Weights of a small GPT-style language model, trained from scratch on English Wikipedia.
Size: 14 layers, width 320, 8 heads of 64 (4 for keys and values), MLP 640 SwiGLU, 18.1M parameters.
Architecture: LayerNorm before each block, rotary positions, no biases in attention or MLP, tied embeddings, normalized queries and keys.
Training: a variant of Muon for these matrices, 346M tokens, 5274 steps.
MLP neurons of a small language model. Each row is named by its layer, matrix (down: output weights) and neuron, and shows model dimensions 64-127. Each number is 50 + 12 x the weight over its row's rms, rounded and kept within 0 to 99. A neuron's up and down rows have the sign that makes its largest values positive.
A block is one neuron, or neurons of one layer that tend to fire together. After each block is what it responds to, as a language model described it from the Wikipedia text at the highest values.

L11.down45:86 65 15 65 19 64 48 29 53 58 51 54 50 38 44 60 53 73 62 46 73 38 63 45 41 50 49 73 23 44 40 63 64 30 48 58 68 50 64 56 65 66 48 68 37 66 41 48 43 39 54 59 58 58 54 56 35 47 46 48 42 36 39 56
Description: Given names in listings

L8.down216:51 54 55 45 40 56 70 38 58 54 36 65 43 43 76 60 62 70 68 28 46 32 56 68 64 38 58 55 54 52 37 58 69 60 32 63 54 56 59 41 36 30 25 71 55 41 68 56 41 50 51 56 38 50 49 40 47 58 44 43 59 47 43 45
L8.down362:67 52 51 52 40 26 55 41 38 41 40 56 40 43 52 62 75 48 51 39 47 51 60 40 53 37 60 57 48 68 37 60 49 46 49 55 48 58 63 47 65 49 48 72 52 72 45 53 65 36 37 55 43 54 40 60 71 37 57 39 33 71 49 57
L8.down447:56 70 47 56 61 25 81 47 57 66 51 56 78 50 32 79 44 40 49 56 41 46 56 51 39 34 49 41 72 51 39 57 69 67 49 59 28 55 55 41 41 43 43 51 37 59 55 42 72 14 40 31 32 47 53 44 45 52 49 62 51 62 47 64
L8.down530:54 48 48 45 32 58 57 52 63 27 49 71 45 45 56 28 39 43 58 43 70 42 57 43 45 56 51 68 41 60 34 30 51 75 63 57 35 51 56 61 68 53 51 65 69 52 54 51 41 63 28 25 80 55 38 44 67 54 76 56 34 31 59 41
Description: Creative-work type before title

L2.down31:51 40 47 55 44 64 48 43 57 47 71 48 50 71 63 43 43 69 67 68 43 46 72 37 39 66 44 39 74 78 27 33 47 26 38 65 59 54 54 45 66 46 53 67 42 33 46 37 52 47 34 47 58 56 38 47 46 38 35 29 38 40 65 39
L2.down37:51 47 34 62 35 63 48 54 61 42 26 33 50 50 35 56 42 46 55 43 78 49 65 43 57 72 48 64 44 43 42 50 54 42 45 47 55 48 55 54 57 35 58 69 40 48 49 41 59 55 45 65 64 55 66 40 47 31 42 48 60 53 66 39
L2.down48:52 58 59 74 31 56 42 17 58 44 30 63 38 37 65 40 52 52 35 54 43 78 36 47 35 60 64 51 51 46 44 49 58 53 54 51 42 46 62 61 45 42 45 65 35 60 34 33 63 39 59 71 36 62 45 51 76 48 47 68 41 31 46 61
L2.down90:49 48 57 50 26 51 28 49 61 66 60 45 76 57 44 54 54 63 47 54 24 38 53 68 33 51 44 74 43 44 33 62 40 44 53 64 46 47 45 64 52 29 61 81 48 35 54 48 53 63 82 50 55 56 30 51 66 45 55 55 53 33 50 46
L2.down134:42 38 64 29 41 59 47 65 62 62 37 46 23 50 53 32 49 69 40 63 56 64 34 48 54 46 51 64 51 56 67 39 54 57 49 42 50 55 37 41 59 58 72 57 54 61 55 62 69 53 42 31 47 48 61 62 53 40 40 65 66 37 55 63
L2.down203:48 56 37 47 40 51 16 31 50 74 31 46 50 54 56 50 58 66 46 62 57 68 48 62 37 66 42 47 51 57 47 35 36 39 40 30 53 58 26 71 59 44 56 75 56 39 34 52 66 54 49 54 54 58 57 46 55 37 50 43 46 41 24 55
L2.down348:67 52 27 58 61 49 46 35 65 65 44 17 55 55 41 39 65 49 68 33 49 47 43 59 49 44 66 67 64 53 64 51 46 52 41 40 53 57 51 58 61 37 52 68 62 70 61 42 44 52 49 25 42 26 55 56 43 58 64 45 36 50 53 39
L2.down349:35 46 38 62 34 60 51 25 52 54 44 49 58 41 46 40 37 38 43 52 47 63 52 52 51 56 52 53 50 58 49 43 50 55 34 83 47 34 54 65 49 78 48 55 45 54 45 41 56 42 50 49 42 76 34 40 59 44 44 52 63 67 62 54
L2.down357:65 60 37 50 27 59 58 50 29 50 29 39 49 75 47 50 44 58 38 51 47 45 41 25 41 54 65 44 48 69 80 44 54 59 34 60 48 50 63 58 33 32 54 55 41 48 22 43 57 50 45 43 40 47 58 29 44 51 49 45 41 48 34 44
L2.down495:69 44 41 53 54 65 17 39 58 44 54 45 44 42 38 19 63 57 63 45 57 55 58 67 62 66 52 37 47 47 42 57 49 34 42 52 39 44 51 39 48 41 38 60 63 61 59 58 51 46 60 68 40 40 58 68 48 60 42 45 59 46 29 42
L2.down514:53 60 38 47 59 60 42 71 45 52 34 39 36 45 62 67 52 44 67 53 27 54 56 60 54 50 61 44 58 29 64 71 59 40 39 56 62 48 55 32 55 56 55 45 66 49 28 30 51 47 39 62 49 39 49 40 42 49 47 70 70 51 52 75
L2.down539:35 57 52 57 35 35 43 35 41 47 61 35 36 64 39 72 57 61 24 55 53 50 39 48 43 40 56 50 41 38 48 38 37 32 57 32 34 54 39 49 45 40 28 58 61 62 51 55 64 43 47 60 56 65 40 58 60 55 49 46 31 60 42 57
L2.down559:51 62 59 56 30 50 39 44 49 43 61 15 43 25 44 53 44 46 41 40 45 42 32 45 51 63 41 57 52 34 36 34 32 35 49 47 44 51 32 66 55 60 47 50 26 45 40 38 40 47 52 45 59 47 42 36 60 45 51 69 68 35 66 41
L2.down568:55 39 45 29 37 53 42 40 56 71 66 54 38 79 69 44 36 85 54 33 49 39 44 42 46 62 39 43 36 74 64 37 30 35 51 56 51 54 30 68 70 43 62 46 58 36 48 57 61 47 71 39 53 56 55 66 27 57 55 63 46 61 50 55
L2.down570:44 26 25 45 62 52 52 59 53 49 57 42 55 47 42 50 53 46 66 45 51 38 58 31 54 53 62 62 42 42 62 56 56 17 36 41 53 59 35 58 71 64 31 60 38 63 36 26 41 65 62 61 37 54 46 79 72 51 36 66 46 51 51 66
L2.down595:59 43 54 54 44 61 44 43 66 51 60 29 44 38 66 66 47 69 75 31 56 37 59 44 65 51 36 45 43 42 46 45 52 54 57 61 40 55 40 62 48 52 58 45 68 39 63 49 51 49 33 63 34 28 48 52 58 43 49 57 35 35 41 49
Description: First names, word starts

L11.down305:54 25 49 57 45 63 49 59 55 72 58 33 63 59 36 51 41 60 74 57 56 50 41 45 49 66 51 62 38 55 50 55 71 53 55 48 39 58 45 63 69 49 36 36 48 67 45 56 61 46 49 33 25 37 61 57 60 55 36 43 53 41 60 61
Description: Plural -s word endings

L8.down199:49 59 49 64 45 58 56 37 49 56 45 44 50 56 62 67 38 40 39 25 29 46 49 34 53 32 53 56 42 57 50 44 58 46 53 57 64 51 22 27 63 46 41 49 53 56 58 34 24 37 50 58 51 47 52 42 63 50 35 45 45 52 71 36
L8.down432:49 43 51 40 29 71 64 57 30 62 59 54 50 19 54 52 34 39 43 50 52 53 51 43 42 60 44 48 41 60 55 37 73 54 32 40 40 33 46 56 60 33 53 44 36 53 47 47 40 39 74 53 57 29 51 25 54 40 47 28 53 40 41 62
L8.down483:26 39 45 72 35 54 63 50 79 68 43 32 38 53 46 64 56 38 44 58 51 61 46 64 27 46 55 55 47 62 61 62 40 41 41 66 71 62 41 38 56 42 58 47 33 41 46 45 38 31 58 47 43 48 42 49 57 65 47 62 65 31 65 33
L8.down489:55 46 55 54 49 63 44 59 49 57 38 43 41 43 66 67 49 30 58 64 48 64 38 58 46 61 51 56 55 26 38 20 68 50 42 47 29 36 45 51 50 44 50 49 48 53 32 38 53 41 60 34 46 50 51 60 57 53 52 53 42 43 51 55
Description: Final piece of multi-token names

L2.down18:55 47 56 35 51 81 50 32 61 41 46 69 50 62 63 38 62 56 42 37 49 31 41 42 39 46 67 66 34 25 52 65 50 32 53 60 39 46 73 54 64 39 55 64 64 46 52 49 57 68 49 42 37 53 60 68 49 78 43 68 49 37 20 35
L2.down21:49 48 58 42 67 59 47 43 34 48 32 48 36 40 17 68 46 35 38 58 41 42 43 70 52 56 56 55 56 42 34 49 52 53 69 55 46 47 65 53 53 67 66 35 40 45 60 30 62 48 65 34 38 31 59 60 58 60 52 50 31 28 51 45
L2.down43:46 29 63 62 37 61 62 36 42 59 40 54 53 53 59 65 86 57 46 41 44 50 40 59 58 61 47 62 76 44 63 53 57 50 28 64 75 58 30 38 44 44 49 42 37 51 54 43 63 51 66 62 31 49 46 59 40 33 45 53 52 22 16 30
L2.down82:62 59 52 63 37 71 59 56 62 55 42 67 29 65 37 69 75 50 29 48 42 59 71 44 46 34 43 63 44 40 57 40 49 42 45 50 50 59 38 34 24 56 61 46 51 53 43 33 83 49 72 63 70 73 53 52 37 39 46 65 54 53 48 48
L2.down124:49 47 35 51 78 58 58 37 37 44 51 49 60 45 56 18 67 42 34 52 55 39 67 64 42 55 61 57 38 39 20 69 58 56 42 46 63 66 63 50 39 57 38 27 39 69 58 50 50 48 45 52 58 49 41 47 50 55 53 60 54 53 50 77
L2.down144:42 59 66 72 63 63 50 54 50 56 62 45 52 54 24 39 61 42 37 46 51 54 50 65 52 44 46 47 45 41 61 36 61 52 45 46 26 75 27 43 52 41 52 48 48 38 46 38 46 59 30 54 42 49 54 72 58 35 31 77 60 40 41 59
L2.down186:72 61 65 53 40 37 61 41 55 43 51 63 44 36 22 51 71 38 39 37 41 42 45 40 50 41 43 49 58 29 68 53 41 68 43 41 50 60 62 40 49 40 41 45 64 54 37 68 67 55 57 55 27 70 48 54 58 53 17 40 37 40 40 30
L2.down189:52 59 46 33 49 59 53 58 35 40 56 41 63 51 39 44 74 33 44 38 38 32 65 44 44 52 39 72 50 39 65 50 46 53 63 69 36 43 45 46 76 58 51 58 48 29 30 38 43 48 49 72 29 62 54 48 62 50 30 61 47 49 54 63
L2.down236:69 58 55 59 23 59 41 62 57 52 60 62 20 51 56 36 53 50 36 50 37 55 48 35 39 44 56 59 64 51 47 57 32 39 40 46 71 51 48 54 56 62 62 66 43 66 68 70 35 49 46 58 41 58 30 40 64 54 66 55 57 33 49 37
L2.down331:33 54 52 52 55 61 47 44 41 32 47 51 47 56 66 67 34 34 33 45 68 51 33 37 47 50 60 39 60 53 42 54 35 48 20 56 55 60 65 57 52 25 71 45 42 26 42 52 48 52 50 62 37 58 57 56 68 55 57 67 67 67 47 55
L2.down435:55 44 77 27 00 47 58 47 69 47 32 41 52 49 44 31 41 54 54 46 47 69 34 43 63 55 56 69 39 59 46 63 56 41 48 52 49 51 32 39 40 46 52 57 52 39 59 42 52 64 40 56 38 51 55 31 66 59 41 57 49 54 57 65
L2.down442:47 77 68 40 56 63 55 32 35 70 51 59 52 37 70 53 44 54 51 45 67 69 48 50 67 52 52 47 75 34 56 53 54 55 64 60 32 41 57 45 45 39 59 57 36 40 37 65 55 47 28 64 62 61 54 35 43 46 60 42 65 62 46 42
L2.down445:58 43 63 31 34 40 57 38 40 49 50 50 59 54 64 58 45 45 33 52 55 51 55 59 82 59 64 64 38 66 61 36 58 54 42 49 32 46 54 50 55 64 58 66 52 45 57 43 51 42 17 33 55 43 55 70 50 51 50 47 46 64 42 67
L2.down587:24 68 53 73 46 42 61 53 68 30 36 51 58 51 53 38 62 55 53 48 58 40 50 47 52 27 50 64 40 61 55 48 61 46 64 32 56 48 27 57 47 61 51 51 67 68 73 47 46 53 47 35 42 33 27 47 72 49 36 50 58 35 56 41
L2.down588:53 66 60 58 60 50 60 37 60 60 59 54 46 33 59 30 45 59 60 44 36 56 45 61 30 42 42 45 66 63 37 60 77 32 44 69 37 51 63 21 46 60 63 52 49 54 58 51 53 45 55 59 35 60 31 50 34 34 37 62 36 48 63 58
L2.down603:52 49 33 15 57 52 62 47 35 53 64 52 19 55 55 65 46 59 59 25 51 60 42 66 58 32 62 40 41 37 39 35 29 47 31 53 45 59 62 54 52 47 34 56 58 48 64 44 54 40 24 47 56 45 43 45 65 34 41 48 27 57 47 60
Description: Word-final subword endings

L11.down271:56 41 37 51 24 55 46 67 54 53 53 55 46 45 61 56 24 42 64 38 63 34 57 17 47 48 46 49 49 56 29 30 42 55 57 74 55 59 43 48 33 37 53 31 64 43 48 54 58 55 31 46 54 70 66 57 41 56 95 27 20 49 61 62
Description: Opening quotation marks

L8.down112:50 55 51 46 10 60 49 35 41 40 28 44 48 67 64 44 59 54 39 46 63 39 65 62 48 76 54 70 59 69 41 31 47 38 48 54 48 61 43 58 62 61 49 73 43 58 37 54 39 46 54 35 49 51 39 38 53 45 44 29 61 38 50 51
L8.down326:53 44 51 62 59 73 17 45 67 62 53 76 38 65 42 32 69 60 48 42 38 37 72 52 14 62 29 43 38 62 35 40 53 35 64 47 50 62 39 59 49 75 52 62 44 51 47 40 48 30 54 37 37 59 33 66 64 54 51 48 42 64 52 44
L8.down397:78 57 50 30 15 56 28 30 52 49 39 39 59 49 50 61 55 44 71 48 45 36 57 59 69 65 29 34 35 51 37 39 54 44 61 36 60 49 57 55 55 59 62 82 58 56 42 48 50 51 48 35 48 64 51 23 52 50 50 48 41 63 52 47
L8.down409:39 48 37 49 39 53 48 42 46 44 57 59 75 59 47 49 35 54 47 45 54 48 51 28 54 74 59 29 57 50 68 54 34 38 32 54 56 44 64 43 42 49 65 45 44 34 45 55 84 54 58 57 30 60 29 46 53 41 85 41 50 47 36 47
Description: Personal name interior

L11.down559:40 66 40 53 36 67 67 51 52 31 47 26 42 36 72 53 41 47 51 58 59 52 44 82 60 59 63 61 45 49 59 29 46 68 57 50 51 62 46 53 49 37 47 64 56 54 54 50 43 59 36 46 48 42 43 41 53 34 27 57 48 57 54 38
Description: Place-name tokens

L2.down112:55 47 50 51 39 56 53 58 53 41 51 47 40 58 43 51 78 44 40 50 45 30 39 58 66 57 41 24 61 70 51 38 47 37 47 34 67 40 37 50 49 63 55 43 46 50 39 46 48 65 57 65 49 48 45 46 44 38 48 35 58 73 36 32
L2.down179:36 38 40 76 33 51 36 54 50 51 35 57 55 33 68 60 73 43 46 51 35 71 61 67 62 35 40 48 53 34 41 42 37 32 72 59 57 46 63 69 55 63 54 56 42 33 49 43 52 46 47 50 73 64 72 37 36 40 40 50 39 60 65 50
L2.down229:56 93 41 50 16 54 63 45 55 44 49 49 36 68 63 48 41 63 65 46 36 42 37 56 51 58 40 54 50 46 50 57 72 21 41 53 56 51 44 47 63 43 51 48 68 53 59 53 56 53 53 50 47 48 49 65 49 39 51 41 51 25 63 59
L2.down232:41 44 68 71 17 46 53 28 46 39 42 57 38 67 52 59 48 63 75 52 37 59 44 24 60 47 56 47 54 72 52 49 53 43 61 52 51 43 49 43 27 56 62 43 68 54 67 60 46 59 34 51 69 35 58 34 56 45 48 39 37 51 41 71
L2.down261:62 45 51 58 43 55 58 43 46 32 32 66 69 55 26 59 48 40 41 40 67 42 43 43 57 37 48 59 65 40 34 49 64 57 39 56 41 19 53 45 19 33 50 52 72 50 39 53 43 35 49 26 55 66 28 42 56 33 36 51 64 53 35 47
L2.down291:47 48 32 42 44 64 58 33 52 45 53 54 46 53 58 51 59 59 59 50 74 38 78 73 34 47 65 52 54 45 30 58 68 44 51 52 57 52 34 57 49 39 45 52 58 41 54 29 46 41 44 47 51 21 36 53 22 47 52 26 71 51 48 52
L2.down295:39 58 34 52 45 71 54 76 44 48 57 54 48 44 69 46 44 61 48 73 56 48 71 74 49 46 51 64 43 42 42 56 60 41 65 50 44 61 41 61 59 39 60 47 40 56 56 21 30 67 33 76 71 43 31 17 55 63 65 46 45 58 60 61
L2.down304:65 53 51 37 51 49 47 51 44 57 58 58 44 59 35 28 62 60 50 79 60 60 50 62 42 67 45 48 44 52 39 42 75 37 72 49 37 43 53 52 59 45 45 58 30 48 42 40 57 47 33 64 49 54 31 49 56 47 61 53 67 62 37 51
L2.down366:53 61 60 58 53 83 59 59 34 36 65 50 27 57 59 32 59 22 64 36 35 34 38 59 51 49 35 52 47 36 56 46 56 74 71 64 52 59 74 50 59 67 68 49 44 47 56 52 54 58 38 48 32 74 59 49 53 47 58 55 51 65 45 49
L2.down412:55 50 50 67 41 53 61 47 30 49 56 64 55 35 51 59 46 55 42 49 46 44 79 41 44 75 63 40 66 63 51 52 44 51 40 47 53 46 46 50 54 65 50 64 49 41 49 49 45 48 49 30 44 37 33 37 43 70 78 39 50 42 56 39
L2.down456:50 43 47 26 61 59 32 71 46 56 57 52 56 58 36 55 48 69 46 54 68 43 37 55 18 52 66 57 63 30 35 57 56 54 22 53 51 48 44 50 56 44 48 58 68 62 38 48 46 46 56 46 45 46 44 45 52 44 44 37 36 72 53 77
L2.down510:61 78 63 52 00 40 65 63 58 40 41 59 41 53 55 60 57 64 61 40 63 52 51 28 38 51 45 45 59 55 42 58 53 43 51 57 75 48 29 39 61 58 24 44 52 71 52 51 42 57 49 33 44 44 54 53 54 44 51 42 36 55 50 52
L2.down520:40 35 47 59 38 64 60 61 47 70 45 67 40 51 44 56 41 49 52 59 67 34 50 52 41 64 46 39 77 50 50 61 59 43 21 52 48 39 19 43 33 35 67 48 59 39 46 53 50 38 38 60 36 47 53 39 44 48 52 33 33 45 47 57
L2.down543:33 53 39 43 54 68 44 36 61 54 58 56 58 34 48 43 42 48 54 25 24 43 41 49 30 67 81 64 47 50 62 59 71 44 58 38 41 47 44 41 42 63 37 66 51 25 45 57 54 55 61 44 30 37 36 40 67 29 56 45 54 38 49 60
L2.down564:55 50 46 52 25 44 48 53 53 32 48 55 50 38 52 41 58 38 59 47 57 51 55 53 58 43 53 55 70 49 78 41 61 37 53 43 37 37 51 70 51 41 73 14 50 44 68 46 47 45 51 39 64 50 83 26 46 73 46 37 39 39 32 53
L2.down611:58 45 45 58 00 71 49 54 24 56 67 65 39 64 47 41 60 40 57 52 54 14 61 48 31 59 35 61 33 58 63 43 53 47 49 63 64 58 48 69 73 53 43 54 39 42 47 43 53 51 35 43 47 61 39 40 65 37 54 43 51 66 35 58
Description: Opening quotes and work nouns

L2.down24:39 65 48 59 60 49 41 66 76 79 37 59 38 66 55 39 56 41 35 65 38 59 50 41 48 35 47 58 43 48 36 59 45 48 43 50 43 47 60 64 41 60 46 57 60 63 30 71 60 43 48 38 30 53 30 38 41 43 43 57 33 56 57 47
L2.down42:42 54 52 36 57 62 56 56 31 50 58 58 47 40 43 30 61 77 53 62 74 32 49 47 39 54 49 41 64 57 53 62 52 52 62 45 33 74 19 30 49 54 54 44 39 29 41 52 41 48 53 48 44 50 23 52 46 55 54 50 55 41 62 46
L2.down83:60 32 57 46 77 56 40 40 37 41 46 34 27 52 52 57 54 46 62 44 50 47 45 50 42 59 13 50 52 59 48 59 51 65 56 49 33 44 23 31 54 50 61 50 52 68 38 43 61 41 59 72 46 47 43 66 53 43 53 43 48 47 58 55
L2.down164:48 47 39 51 57 44 68 75 70 53 35 44 36 40 26 56 37 42 56 48 62 62 61 92 49 71 43 68 75 38 56 52 33 50 55 42 38 50 46 63 35 40 57 70 47 63 53 37 47 59 73 49 26 54 63 55 61 56 31 38 55 51 43 33
L2.down221:52 47 50 60 49 56 48 55 41 56 35 49 35 57 43 59 55 44 47 55 61 47 35 45 42 49 30 53 58 45 46 73 40 69 38 57 55 54 52 39 61 77 80 55 43 36 28 30 63 41 51 37 63 68 53 23 41 44 30 68 58 71 49 69
L2.down250:55 22 48 39 46 56 38 54 60 58 40 55 43 48 63 50 45 48 56 37 57 69 50 74 53 48 34 39 53 41 51 80 56 39 43 44 63 41 31 50 62 40 46 49 50 56 59 56 71 37 48 38 46 44 44 29 47 27 60 63 32 55 59 54
L2.down312:50 54 41 59 38 44 40 70 70 50 59 43 67 51 55 52 51 44 36 70 39 47 50 43 53 40 35 45 59 57 33 32 60 58 43 59 65 39 64 58 54 30 63 24 43 47 59 48 49 34 47 51 35 31 47 50 45 53 43 26 60 25 45 75
L2.down361:56 27 43 51 42 50 53 58 35 30 42 51 58 30 49 56 43 55 53 51 48 54 73 46 43 57 46 46 50 55 31 32 50 55 56 48 54 59 53 52 67 57 44 70 63 50 52 54 56 66 53 48 44 56 45 54 61 54 58 51 75 50 49 44
L2.down387:59 54 17 47 52 60 53 60 50 40 41 39 61 30 45 49 38 64 44 72 44 32 56 59 52 45 39 49 63 30 25 42 59 24 48 42 47 62 63 45 53 40 32 42 48 51 25 55 27 46 44 71 41 69 36 43 55 56 66 52 54 43 45 59
L2.down399:25 40 42 29 67 74 65 45 53 63 43 60 36 49 46 46 38 50 79 41 64 50 55 36 51 40 54 42 34 48 62 61 54 37 65 45 44 44 49 53 38 38 37 70 77 34 64 39 48 39 40 36 38 53 53 59 66 53 41 39 46 65 66 52
L2.down488:34 57 47 62 56 76 30 71 37 55 48 41 57 48 43 48 48 55 50 44 42 37 39 52 48 66 66 35 63 30 54 61 60 46 50 41 48 36 73 34 62 44 42 29 47 33 61 47 63 45 25 57 52 58 49 46 55 37 64 54 08 48 43 61
L2.down566:49 51 48 50 62 60 47 50 63 61 52 47 32 54 69 46 72 52 48 40 41 51 63 42 51 38 64 50 33 45 41 24 65 49 38 61 45 58 29 38 44 58 48 46 41 46 36 43 34 68 25 48 40 67 48 73 50 51 39 54 27 61 61 64
L2.down575:49 49 39 45 65 57 56 65 35 25 44 42 48 33 43 53 35 50 48 66 32 70 39 68 44 28 34 60 39 43 53 56 68 47 27 41 48 31 55 45 55 60 43 28 35 55 53 43 49 58 45 40 52 51 51 47 31 43 69 43 32 45 50 69
L2.down583:49 45 36 24 72 42 49 80 43 52 36 62 52 51 61 38 67 55 37 65 69 45 57 54 42 57 43 38 32 54 64 42 40 38 49 55 59 52 65 65 56 42 45 35 38 43 43 61 43 50 47 61 40 54 66 61 46 36 53 49 27 75 47 62
L2.down617:51 46 58 71 81 61 63 59 37 34 53 47 55 24 61 56 67 47 58 44 69 55 39 52 39 57 47 49 45 29 35 38 46 53 70 32 54 51 44 60 54 42 60 66 55 46 46 37 47 37 30 63 36 76 41 44 29 46 39 46 44 49 51 27
L2.down639:41 69 36 66 59 66 56 62 61 67 26 47 71 43 60 40 71 38 65 48 19 32 52 46 42 40 40 57 78 54 54 57 47 45 32 44 51 59 38 70 52 56 59 43 72 62 36 61 47 47 61 70 35 59 28 15 41 42 48 49 62 56 60 57
Description: Place-type nouns